MLP neurons of a small language model. Each row is named by its layer, matrix (up: input weights) and neuron, and shows model dimensions 320-447. Each number is 128 + 24 x the weight over its row's rms, rounded and kept within 0 to 255. Numbers have three digits each.
After each neuron's rows, "fires on" lists the tokens most often at its 100 highest values on Wikipedia text that the model never trained on.

L4.up2319:128115152111154157161127127164166106124097108119107112143117099164141130119120098150125146110156175156125113136105116122126082145123125154137133140130120131120096120164143140113180135106150088080146149120084075175090133106181075154110101084107179122130104143105122131156155133132175147103097115123133112132176144102168108146162168112097120114091158111088142160092106123135161169113097
fires on: "| ", "= ", "\n\n", "; ", "or "

L4.up2304:127104128144157120134115172115136157107158119097120144152140151110144112154083153093087113118142113102135110087145125126150152147153145086124095141106134120106109130121088131107123128106098106120132151123117144117163132157099139136107110109134128095122107133155142094135132134141112129134096119116138162135140150109145160152147124136101139102095114121107090106151172194162137075129139
fires on: "\n", ". "

L4.up299:093139096113095135113125109123110127159129150124178102158100115152141152138173123132132126136098099122128115100160129148112148122140121119137175203134124139119141091148103113081132140111114120127132123156177146130133178118131093160129122135115133138139108111086098118111137111139115140089125152121093131101131161152127135095135136097132139147097140095068154168139113160152154126086127
fires on: "to ", "of ", "by ", "-", "with ", "| "

L4.up2338:139119162103155105144090145115153149103161135090133130111090139122104167140150146159148107187174084160132148135110124138145149138144134116156117132120149133129155158082118113148174131126154141121096129123140117179151082108126137126112139122174082111120130136149131151146137092101154134097161130130164116157121119115107128108125141110118170111095137092131152114184119146107104109090065
fires on: "a ", "part ", "as ", "0 ", "an ", "| "

L4.up204:160112144144142127104102174130118118167128184130107097159149101149097127105123133132189150087133121144113144103139093167137124145131131147154123155117103111158120143144123148163136074172120127146092156129117089098078132088139101159141128124158105120129145089132137115117116133155124181130118142168121124112128108115116112122134118103144165166122155139114120080098098163119134105189151
fires on: ", ", "in ", "Art ", "; ", "Stadium"

L4.up1631:170140133126088136104152110144134119113150114138141162127092095151139134106110159149151124111154141169153142131151124135150158126198106132146136118166152149095097130134140105145138114114147107108148115131100149116132130131121150141139147148095089115100123140132131132070118126129129143131145097146146098128145084141122149154121114080130144162140166144116161118098132162128167137111130
fires on: "| ", "against ", ":", "-"

L4.up826:101129190133120129171105117112085089127190109146112125158122119184131105123135143149123145123108161105113075111080110105122172144159122179129131113140105149138112104124123163132157062071116093090131108116136083141149144118171150148111153147132140181098179146113100102128148108145154108136130110091161138103085175153162153095178089122087146138100119137134116113161144145108124135146129
fires on: ".", "| ", "-", "("

L4.up202:125120152111145082157157115148104124180116108126125138122128118078126140192137112112175151123138181098107141157110101172176131116160176158160119159144126160132118112188102125150141109137104146142108148163106147127108097106138121161129161142137152116142149146138158132134127090101113130127152099125095189126075183141123127112080169127139086110120129129098122103129121153132159150146107
fires on: "–", "-", "exp", "ly "

L4.up605:148077097139100113144104117145121101093143135123110115102132102124132124129135106135131123145121176126139138087126154186161108156086157120119143103177120080098138128128158149141141135146116154150103145106108110081135158084098109133152107138133111085177092091147104100107155113097094151144125153127180094110125086093133174080095122122143129128094140142137130104161096118107062162172124
fires on: ". ", "\n\n", "\n"

L4.up832:079125135151121107133167108096105096172122144190129140088162157121104113139172116134137179139088116126097132190186163121125124149114168166153153105131140139149106151110145147099124137134145163116153155194149173151162173111154140137152098126116156116127096138148105139125126085138142109101144123089138133118123151155082101120135106121167144141138127112124104123152120095133137143096099
fires on: "and ", ", ", "or ", "for "

L4.up2243:150110084137134141187113132128093142139126098115132090137157119119118089155130105144136126154136142123105113121141145134098194121131166147152102112139105145090128086147056115114132120144123153118105094111085130098135094102100129137119170127101136090154150178149153167158128141120163105141147104122178167186106135181132140110115138142125102129181111109150135121154086093147109141138123
fires on: ")", "'", "to ", "at ", "-", "–"

L4.up1052:101156134145150161130089129157066125164120151146123156084142112139148124102168120125138073128118094117167134098159138131127143153157121089119095094129116092134110157088106111109130098101149108172149135157161122115145136117094142168148103135135143099137162148146110103074102097133158133139130081117155126104116089148112111127102152156140167127146119143152133136154130100131145109131116
fires on: "p", "to ", "for ", "(", "ip", "). "

L4.up1640:118117096119156139118112121112161123146124107106091104156161118152119106143148118119112170105187110157126126141135151143156120125122146096130176110120157127104089129177148111119154161134114152116124102098110095121179148121080183104126124143140103127154128139116091110071098114112088131116157092095109114151142127175136086108174110136162076137114070183143113127128178126131135146129101
fires on: "| ", "(", "- ", "– "

L4.up1872:101130135144081118135165134163112106168097108109107147130089098111181146111151134092145081118100093153084140143113101138154117116093122108086082138128123101130115132120133107138145143084115149103116135156127118100139120125124154124126105136163135131146178121101143160118133147094148115129152152095125113148126116131152096071131156153109131074074092134141124089161133106093106162151152
fires on: "and ", "the "

L4.up599:105127123154104148128108092138160091108144141145159157161105148116122103096138096121134118095140147116093161096103084125114142102117111184126163155116144095112124157126122139143101115125122118134130084137186115128100108140122142106094113087127163106130124072131110144156110139170147126161150150115115086140102125132117093123089137134164118150141155098160097091132156126118139124117110
fires on: "year ", "to ", "ol", "was ", "from ", "about "

L4.up783:120155113141145089117143139122106137139094145118131075133144125175117123079178142093107126128107087120167102163148145132129131157115129146093139142110155149122130141176120123136125136121149144110129088135113116100117154125158102124139133149167102123080131104130102103080153105115130104111174122129135161153115094136125165155127137130141101148131103109186137083153082174141144100093134
fires on: "-", "light", "best ", "'", "being ", "s"

L4.up2325:131070150148153133117155128132120186111135141134083097112081141098148100122142100166156082106091098145142122110130169107162136131183129135128119106118140079134128167099109116128144109159097135108113119121140116153110136125079143113153116148105130137133124098130160158159140086096107148164162111138099119143097085121147135148089123120155088185059127144095102160079148132105135149151127
fires on: "\n\n", ". ", "\n"

L4.up589:078138122158109098098147120164146131111145144109154128095139141133128125142153110138142060101128115134121150161133128115157119123103071127116140106121157130137104097154115133123127129118126172125121194123169122069093141112115136123110088178122168161111149102088149115151086152084119170117114119159109089101123142143133141134110125135117159156136144148100139137111135103102113122134106
fires on: ". ", "de ", "ac", "'", "St ", "ent"

L4.up1948:110145114144169124123152140173105144148145128111093072118110140082138139152109166146162096084127141181123111118178106088138135133095121138120109113127119141158155123123142138064169130096111198097112122040157118143151131101114098137117083126116122150154142109136109161138126154109127113134100139132143182129135088126118129144152123120109157137065136131117129156132132086113157158127132
fires on: ", ", "the ", "\"", "that ", ": "

L4.up556:110111110147120162110127124146129168123100156122107129132107117140084129146077116147129111149131183177152118118138065130118091081105112149112137138099108143125170088120130122102154150125121112099147118105160096166122150106103080126147092128134127108136150112109114134080120128110103111146114132112156133110142102125127087120116102114059115114109127174117117145162119124153092169124141
fires on: ", "

L4.up1472:099140186116131109158148114130099134149105120163146098124162161143160124128134126153092109175144160115096085121105125111116174116142107175113118070178123146171127134151121147115162119109150108150198164052118157160103169134172072140138109137133094119146102099117140148125129158051099095172099142102130122173106162117134137079123122149192100140130121147087097105145099127122140063150107
fires on: "and ", "c", "in ", "In ", "-"

L4.up107:100106161113112114168149079119119137110124148112172117131094140130135134128139173101085108140125134151097163117115146139165093128108115122166128182149120160135125103119112101123146168149090152133145121120119080104180178136139136155097135136165144155076092107127143108166157130122121148114069096135168107145104101114183107134123094155116158152152182177111129129071113161138115138144155
fires on: "\n", "of ", "\n\n", "of", "| "

L4.up819:119144114141095099169125091161166155121111111146161124159139161141127130119131145156114131102111123112100078106111142099119146095157141092102183118093150089155121089185148128134155127142107152091155113180126147114139096139148145140178115177115153118133161121100125128073081128110125137145096130133147144136113081173121140119179137123193165158123162113117127111127110140105132123088184
fires on: "| ", "to ", "-", "ing "

L4.up2495:141127112129166150099120123117132121119147163129127129087133157127129143127158093140158127113115081177120105142147160118102095154094133110114132100144101165123131123163065142114098098130107142152091144106161072135137144104140133136155167141132105120148124094146111092074104127098141128117129186104109150122140121165157137131135125155134123126154109061137135132132120101103104146164101
fires on: "se", "e", "-", "was ", "st"

L4.up740:148122086086117127135126171170124119092104097093152156164125141140133127175107092116115106155147113157136142116137083128136122140148122107112118156147147128132123154128108140164143158136113108127124146101126101128156139141080123119125123129120139117136135149135136116109118138120203085148128133154122143122157133125146116129175150108140113127091125130116158149106172112149143116142140
fires on: ".", "States ", "with ", "| ", "to "

L4.up66:099143139152174117126149187091124121142131092117146159103137170089102087131114139154145107084102128143136108070163105158135125128127152114168097104135084121146111121112163128129140139174107134123130127134126141126134087132106131164121133114134145132125118153138162128105130124102093151114134101104112139138137125162087117156113115095126150162136124173146077088094159130095153117163112
fires on: ". "

L4.up125:129106121137158164142141080160129116115111171119131114113138144131158142143137114147125124101132147138146097164105115152105128121141142145164104168147125141105103131146145154103156122116090106142162085130096077133085092108117188135064155153101102165120086132114098121118117130154102130085125118103141142117160149131152139126191132117123127128143152122157115146145103123149144102091157
fires on: "ur", "; ", "o", "is", "ap", "= "

L4.up1641:111145139076104129143135151124146182137131142118097103091128139159128137138165093137119072155161093176112124157108131124112137144142085124125193099120105119105172138144148143129149125140126137127106119081140139154070124157148103128106145121132110106140153093134116141154102166126120109104135102157155134149099156106132120089129114136153141145154125137144092173117105127120180158112129
fires on: "an", "an ", "on ", ". ", "a ", "and "

L4.up2525:123128111175111139129168143084119136137175133130111089099119147133119111169152088129113090094146100114127114130133123141122100123133118126137136161128135139114151167144116072110102127137108167124145097122127141099136120109122132103132129100080159125126125149103115139112079108112130116130066178148124167130107127124134098095158109124155124145125142113137136147144139129137137133183122
fires on: "(", "that ", "=", ": "

L4.up565:150155171107131138154112145182109101157114158108112112110135097138163101149108149102148133143122105154142164137136137104086149096119157126140143131151162105114111119108183121077166144119115133125153100103084143090118133148121119136162113107151155112120145093147128133119136152120122130091146137108096140154141156120143141118090121143124124151098100125080145097109185117074145102128136
fires on: "-", "l", ". ", "al "

L4.up2292:102122170145121105132127126141124129147136097147121124146155092162112149127140137116124083127133115135175127131191141104144125167106162105147117129112112111118157120175126157127119137204152125147119124165132147130102154107115114140161140170109122124117125165118093117151106174119119169092154105188128119141120133138124119135112126118146150165172106124082159130132144118109105130133089
fires on: "de ", "'", "\"", "y ", "del ", "en "

L4.up1368:128123125098082151115094168153088094107101128153106105096160117151158140095150136120116163134144100094117134137083122155173088162151144156112123082122101127111142176086154119093129112157121114120132154146139134129152168184115110095134135144107154127096112091117134084130142118107149183130111109107115096119147085133105147099133154131171114150142055149134147101140141170162125114121115
fires on: "to ", "and ", "or ", "-", "al"

L4.up1762:113142117169108186130139126115144148149183115155120157108138176091124069123156128112149174123143106138148129096115128143122143165128134120158115152131136125099106063113136129108117148086113137140114130106095139084139133120161100122084129126135115150117125143113105092082162128114153187126187143090115093108132174150121118133142148143142143116134112163126152131105118144117151136127125
fires on: "| ", "; ", ", "

L4.up416:104106095072147101146098179121094130142140093141154153121125122199113117103109117147090093132109133154118118086142148124192127163146098130106141142113087111139071144113089109091141133124090146110122130142078110143127145114128112110147163166122106093094122098124094106134151127092091138143158136130126125135151125133147144149136145132087119153100147136132121129099126138154115125163123
fires on: "of ", "for ", "behind ", "from ", "-"

L4.up532:113148091141122131113139126132116097111164138096124115117100101141130135160128152101153111110136099097099109120105159142059103112143137161139104131124098134153146093119145123125113090116140131134114124124131111114112113112121116147142115120138124145130113120107182134167153124118192113123138149125143139119098143111109148136117044128148111106122107068146177081150155129144117136161136
fires on: "| ", ".", ": ", ". ", "State "

L4.up2553:090116117129118131118148134165111109128127132138128129099132154153116128138144125168116141103125177123161118143131127103114135128089153096124129140140094125172138101073097110114099119104148101147122120130093152156107149114105126128140138082086122103118107188178118144140141122100104116118135148095110122147128145130112088127136102180163084087113124161148109111152129115131118129123104
fires on: "and ", ", ", "a ", "(", "| ", " "

L4.up1214:116128146089078183135142139136137155168127103122124125135115146095146106128098102122162133094159127116157120154154113152168139115087151084115103132142138149115173113114120101096115139142182111136129164150122140116151139146130139102088132146105105131120134126150106102146112155142135161145136133128118128133122148151124110136141128188119135133110144138138103137142150114147142145135146
fires on: "/", "–", "-", "and ", "& ", "or "

L4.up369:149081136147131127131104185122082131150099144124137116150140119149142127147134104126119120145079123111153077119118125134145142097164139153063085154099103127169165165167153134138091158115106117096125115080160135138162151101157157134091137132123139154120157131162144125125135124124110116137133105107110095144158131108160151132098130125117159134115148144151159123170157116145073112150135
fires on: "en", "r", "con", "op", "ure"

L4.up275:135092124119139111127140139137154140163116147152132094149109165099136142177148184131111147130085056133145136163144144146106078105116141109091090125123125133140118128107095107124098151102101100123074125138137166137165107180115106161134102163124130094131138124174090161112145126125127137134145133134070116091108152103126135145147153091095130159103146155117124135128123162140119125105157
fires on: "\n\n", "\n", "y", "phy", "micro"

L4.up132:127124127140140156131118115147108075134158097121166148163152146071142116119104120113127151084104098168121120118143129136157134121136120138094109120108096075205076110111107091114105107126155147111123147139137145101157154152147105142072115079150160149105160115102143121152087099121109123185092109110153123161124150125133177120147149153117115143109127163169126132142127147166124134147155
fires on: "de", "\n", "end", "end ", "N"

L4.up561:113126118134114145142118152107143151142111103145156165149106100149128135122110079109088107144167135097122127084121116097140048134117175134126139130105136152145104125104102144094153133136171112134147140136138136149093093117144090101100182116087104125116120102122136126131120131116106161145132127177120176136143141120120103172151140127075124125087080108155122142122123131152113144163103
fires on: "1", "a", "moved ", "Succeeded ", "Ta"

L4.up2510:111109133106118137142137121070159158108103170118115170155140122127122130163181164120166122065111109185124143117131112118096123126094120139149107092116139173106113105089154154157098164103149128107165131117132155122135089092139146149108123102129183117098133141125154121155185127140162128147129091142145123117161171122119148116113140112130136105079120099139126117128125145136070143122111
fires on: "-", "k", "high", "out"

L4.up963:142120111088100116127139114121116132115123104119114089109111137109126135122114158108140110098110095082172148102080159176156135125111144148096135107162120138114096118165121117158128141164107151141147095122179135139174109143122117130125099093124204143172118104133114098127127138113140107148142112131113136143149163069129134118167157112128088146119125156142126124183145136118115157079122
fires on: "of ", "th ", "× ", "from ", "iz", "| "

L4.up334:137090121090150117114108095155128104100136132131100154152118132099139148166158132141146145125120123119114099157158159107140129172105120147107103157127125147118197105106117137111130105139155104171112093154117112131147121093157102095121087156149119118130148165166145151132164164197107128135144122163126183150166105138123102154128170110114159111145104112101162108113104118132116111123173
fires on: "-", "ed", "ur", "s", ".", "z"

L4.up1770:092154138177116167148132086140156101129168154091127137185118084112108156149157149138159154133090126112143145123118131175140125129153165173135120110127149141127100098103127091108135130132121138131123120083159152141148130118169170083090098102136139117132101114095103120112137138113103115137103087181146133141134173160123115102128149152119079141150097158139169113139122059085125105125106
fires on: "–", "th ", "of ", "prof", "ign", "-"

L4.up1947:129118165120147133144110111101095085138140120144126139152100116134107103143137078158147153077137119107128114129143164145113137134155137095104127139141091157136168085095124166090123153142116120152079138160137176118132123107120131124111138097142129095110132151120123136097118111079116093147085154181168116146110098122082121130123090121124152119132105115122170105120128078151135117115154
fires on: " ", "-", "- ", "th ", "long", "'"

L4.up1693:130147108157120140105144129104125126114164103124171131137107164071114154147128098152089099119108143131144137123151150147097145140108147077140151161068115092143150113142161145152129121118118125122126134111131151158125154118131101142119098120087144130093131113121130108118119118106107167147142117109122124105180125144131080100160147129155096079080103129152146106147113080120115117159083
fires on: ".", "'", "-", "og", "over "

L4.up73:147154119170114147165140129139087110113165112142104148132114070163159166127127137126121138137124145102105117149090100110129111149134123156136125124148073148137115121143129133137149150094150098194126106136148098079126124158073120107130111133134121135137074133158080168126117119109115128120188145081142141117123142078136119113160154130134145093111147160135128111146139135131091092095126
fires on: "ul", " ", "pre", ".", "(", "about "

L4.up1172:146137111114135149098124138137158128134103177155184114153098135144145088128123135170125133107124095091162090104169142177121126132146138114157110100121134127167131114094097152094083145089183111142141131115127141165112137137108104143150130117104158118085119135091109165090158134114117119105136119124123115148161104133122149121091112131076114132121149097112121136088166108132109187140150
fires on: "1", "1 ", "d", "ca"

L4.up1436:100154149116131093136100160104147146167108086146161152104164152082112059108173129130133145150119116087140116116089175148123082102158126106140162124136109096130087117134135127114166118118114156157136137141101081130118117110136108148160141115139138120151171153123105132138181128140118098099111157124145082111161144107146142111132096117137098128100089123140124122116141133149176122100112
fires on: "of ", "the ", "-", "in ", "ang"

L4.up2253:115116170118160115173133150098137136158107143167131136102112141134148133103126094171167141149123115135114166132103140124115110131097162149099135157119123106151144131138147134102150102129148148114128122133145107117127132131097119156149120126097154112137076126101153142141107150087083175099135086107125139114114115131119130122145099113153123138120100125117100098128173124080094156111128
fires on: "t", ". ", "-", "ter"

L4.up2250:155112111131119144130085130109141117097140139136158136105138141137123138139155163116122162079141117128152118121125141146170118122190105127102136128121122139106147136111107124119100110156138133130103116141125105110122118105135103151125120128100151136132126120190092130126150129138084133170115154126105161098130160095138137129161115158093114126112130108120094140116115158105116124152143
fires on: "th ", "-", "of ", ": ", "18", "eon "

L4.up1757:117148139097112144091096132110129085112178136126131193111113116115117150153143138107128107068081135122095071148178159127143147093090136122105083169135134124117130153102111127154102138144137178129139092144184169118133110167125123137124155113121168124108125173130099094136139131157159108129098127143132114134115157135135131142122172093151075145132140097135117120121162141120127159154106
fires on: "to ", "| ", "for ", "but ", "from "

L4.up1609:161140135143130157139123135150103129116135176113068153146119146152147132102131109141131088138061130131136146123117146170145127115078141121158147132131185114154121101109147148100146140139142128121127168138133160124131151117140122116073168115106092133146129116148094141192137114130113121099125139107141128125155122137140175160156140141140133136110158122137144097203087100136103138160152
fires on: "\n", "of ", "al ", "196"

L4.up1055:105148069122094188111124106123098150142159174172111113124120102109140154149175150139102150116148155094144148158118146146141095113105175118124105144049122095149141117137140138130129157151098169094144153119142135122129142124154137115146167144151167167074111116129127104145109116088131132164132121149121131162075115146143129128084159151120130122110129127084143174108142142118115149115142
fires on: "at ", "of ", "\n\n", "the ", ": ", "medal "

L4.up1411:136143150106136110159124105151103122073117146179132150163123125142158138150117103145132127115134076129106124157096116132127187133149124130122108127124110082138126127179113116120099132116104090177139102170146164174124118121138148104108126116105125102151074139128111137133131137155129126116101141148178098163141109158130150108126109165105182159089124132124102156115141142105149107107151
fires on: "| ", "di", "28 ", "==", "79"

L4.up1486:146154139165151167126155096081127121139119123096118165099122114133101124133138135147146151181123114125131152124090083139109150141060169118110108104110107115097089092154067119150136122126123153111148161104135106114131142143138120141125118079132132121146157160136137149123119075140140111130106155099146131114139127126142109107119131128104167107135159153120145125166118138106113115084123
fires on: "| ", ", ", "December "

L4.up288:128141152121154151144153137122114150149105091138143169123135130117116137111123124120121143099121134150120107136112087158147111119141147104134087131137200116089124090162159158121068127110119100127119115138149117123163109109136131126163151124117153102113126099125118089157159155112105130150158114089152130092089133137092098095148135154120135152102156164096108114171149104115125150108111
fires on: "| ", "(", ", ", "of ", ": "

L4.up1206:147137107122108201160101151114093132140109175152095139115126106111150166131157122103152139142125130107130151142123098116171162145114157114125160157124141131130120138140143146136150097099162172091141109097104134121116118146143105127110141122099111109106133105117120142141111151125128158154125147128093128131125165100148113133135089139120100130099144115134117123122103120117105140143132
fires on: "/", "ür", "ign", "of ", "ish", "-"

L4.up2552:164113142140142146099047098098129141171136165119128120104100132117129133170156173117105128130127138159125130129201097140155127086153087122171099099194157139107105167098119103135131158144158087133127103130136161121164130148135133136158165136111154119131113127149108095090131145090151119127121116124120139142090121133156110115125128129082138113131102157122113152163109127136140134136134
fires on: "| ", "-", "mis", "v"

L4.up1190:135188134114104099145133142119125147190085191089126137131133135143151124112139102164151129127110108139129069174095156108122168171133117150104129162139093132099135123121151115142123141122156161157126172107111110104111100103116143128193134100134100126100137104140125141116124140108157074113068122110136150117104161107149112118137152184152118097087103126141114133128140144105100101157132
fires on: ", ", "and ", "(", "in ", "oz"

L4.up2081:075137175152149138165149158126111158155142099135150118094167114110179121149130134122112127140151096108119098155151147096168148107096143124153119135152123066157121128125110145140098090122151136156112135135130110161126158120165138134118112163145145145120165147099133145108171169122131173140115106150157115103141136153126160097096159148117079150129108117080080133148160118110101153153126
fires on: "'", "and ", "to ", "and", "t ", "into "

L4.up1833:161077122130095166148108112147144114110159129135070112136121097122134102147139145099120107125120117114128106122126105169159125158138128109108103110105116122050140150112157114125139170121111126119136104139129155123147169110156097086101156108114113089175135130114103141129091142123115165121098129130143139085086187150153135100113150181131148119143128105082119151102129151137087191110141
fires on: ",", "A ", ", ", "_{", "a "

L4.up1936:108101120142094152175131188140102122110087146174150122158108137120141170151110121127147132097116139144122087135083157126119158126124119144097118125135130125129173091090154127127107124088107123139126115122129106101121130140125127121092088144138130128115151117118088085144131111179135098117130099120154127152155153103159112130156113109095120139147159131171123163150142111114146133111154
fires on: "et", "r", "en", "oc", "up", "ov"

L4.up2411:155101144141107121109135148104150086182120126149107178128148146168152142113199125165114147123158123153119118119144129131105138139137174145131105106081144155105134134168105142102131112144131145131146153131151074097151141131110115077156095137157133098101097104169114079126128163126087133128157157105156079109138093115125155154125146157107120135111093143118120147094143164143131124140096
fires on: "-", "s", "–", "N", "n", "m "

L4.up409:143131130163121122109148107096149167120133116064097142127129191161135119146121098119099184117137119114106115115148118138081135105108175163156143148114130161132126134136107142164138133106134108157113112126115139117119141129117098107096077106153130117155101158135109106134146128070137087106134147127119125102115126100147175139139152112115163152092139119090158115114110131124157110153122
fires on: "1", "s", "y", ". ", "0", "ass"

L4.up704:094095109145128114134134128118128175147119117115122129129138134126141135179142115110133097161098116168116138109123092143117126049134162155099102136090140112150193145137114155099156133128122142140135116127149101130177140112111093101166101121140129118085145138103169161099168133108085123129089144163149119137118126136119149084117107134086149081085141168079135109138114123122131137152119
fires on: ", ", "\""

L4.up172:102102080159161132161136163145152126133142083094138160129096114161113092096119158164130124147127135135076131123110142117089071106135102088112114106136093108198143126114081138149123126107157111130116116148134120082109137114089114107090115158134131128124118125132093140137164128156165144114141148152164128151110125144057148112105136126139096134108101087159117161141174108120112099115143
fires on: "| ", "– ", "—; "

L4.up306:112162130148096175156114093153127127119141163112128114127159101145138113163142096116104139106144161142161156149188180133183139193111096154137091080111142146157128129125119139108137144160176150122101149143098121125112120108124114130152132146116157150137153123145104101137137124118138150109113145102088136156151150105114096125135158118116115131135126123129100120161139077119110170125105
fires on: "and ", ", ", "which ", "is ", "(", "& "

L4.up1522:112110122161125187126126156140144147095129158114125174148088128161151157105120126177109097129081110159111159194170139188135138171132116101128153116102128136089144089139138144100116128160143164123118123138111103144144110119136135089146140071139138101111114120136126110126166138122138098185145136131115128134115122130168087118115170134158133089140176157144119121060056145129138116165069
fires on: ":", ".", "an", "-", "m ", "it"

L4.up1938:101097165142165126120090182166145154113173110109100112123134091100136098154124111136142092108134137117108138136129102161120139126120135099132134134112087153145155132132099104174151137174135135155157108163124131113097097143113107086125123138130119133117138135167091128104128099116127139130161123118117144115152112126131153153172158138172099144073169168150165090156157119133139158167112
fires on: ":", "along ", "per", "–", "on", "off "

L4.up902:114130106146133126117109147155118129109135081157189119131138158106173102127099124115130158164125150117136132144144127135158142179109143137174127092078123127136118156170138096188135111115146134146113101161108145124139099095130152160159099179136113109147116150118127144133124132083111141151135147146081122146142105094114127169119145114098127086116093149106139105114114139160112118126121
fires on: "A", "Apoll"

L4.up261:161138147137148139151132106130135105128172147162099081142126127117136141114148134137144152155135116108152101041128118150149137179135111152114117131145085144107097128147134165135156105150106139152124156154119140181157134146157136110144117087100142136121150162149125109126133130119108139150119112139141112138152108138112154139100125182134180116118116153111147172098098115090129126121150
fires on: "'", ", "

L4.up2064:134105123139132092110092119075102169162143066154096102146164146127167094139107103160131109192112130133114150125119150139097119166102150090136139112122138118158148121133108104072111139133132103164129108164158099147150116142121147119119073125163115160109158192128085105123137124134173130161098158127131161113163139162131113128149116110115116156130081135117164189164098109151173125108150
fires on: "November ", "December ", "January ", "July ", "September ", "February "

L4.up1312:095125139099140068124115175104090149129106144107084106142089174147141174149129076100125135124113127117153138155141080154146116102165137099126123151104121136100175160148123114141165150115153125116104171103112132140114131123134120125141096108123163110130158131125139139071166125132109146098120089159148082132096107136136127154114148112095141168127114112163132142143129110160149159156117
fires on: ", ", "and ", "after ", "ly", "though ", "order "

L4.up1806:120131119106093120128178097129140095161158143133112154125106133158133092107129115201143159160118135157140139110149128121136161131167115116091128115095107140151145132121151158130122180116101113105133108142127151114156146153118134125146131140125110099146127133131146087092114151147107086113133163117083144146166142149129122107143142124140143119120145128102161130122120092134113134137150
fires on: "to ", "for ", "by ", "—; ", "en", "un"

L4.up235:165154114125093147077162119146151126145116109125155131093129126174141154116107117126149160148115088112118188112141136156145108144148148095137121121133158082154142130095122128097112124150166126113144119141121123070110174140100113109158164089094107153120148137161147160105146120145119166107147105180143108143123105101128129110137122103151105070110093182110141132135128133160152153116164
fires on: "of ", "-", "ah", "and ", "; ", "aph"

L4.up928:123115148094113084126142143117158121183115146109147114169139114183145093063170132147129131111130131144101157141163152119198144133158134174132119100143118156121138133169160138137151135078125096156079110110164127148191149110127094123134118133125139104155102125164179148141125087091161120132146123146146101133099136104148157098136099148143140149139160125109131144115101131092158090116149
fires on: "in ", "ar ", "an ", "and "

L4.up618:172085163093116141150160118111155132117135143129124116125133127137109124128126108165118140125162154054151138138147148123076145150123105123075108147138133129114130107167105098177139101104164114125099123187116123146127137120139137145128121153092109081087187142128125067114092145123123167123105062124114152139159151152176138160161059114150104104124143124148119141148131144139144156099128
fires on: ".", ". ", ":", "| ", "; ", "–"

L4.up1216:191119102121111130131142127116166103120106127128135147145133137100118128119168154069120130142107094137151123130113138149137167111151145076130127146131128064123140098141148081111096139106133143142142174096139094119169108094174123106110122131112104065132142135136131069149133113138111062152119104147130103118102129117124178086158133121106125086140145107084127113167145148146118152134123
fires on: "and ", "in ", "as ", "to ", "by ", "also "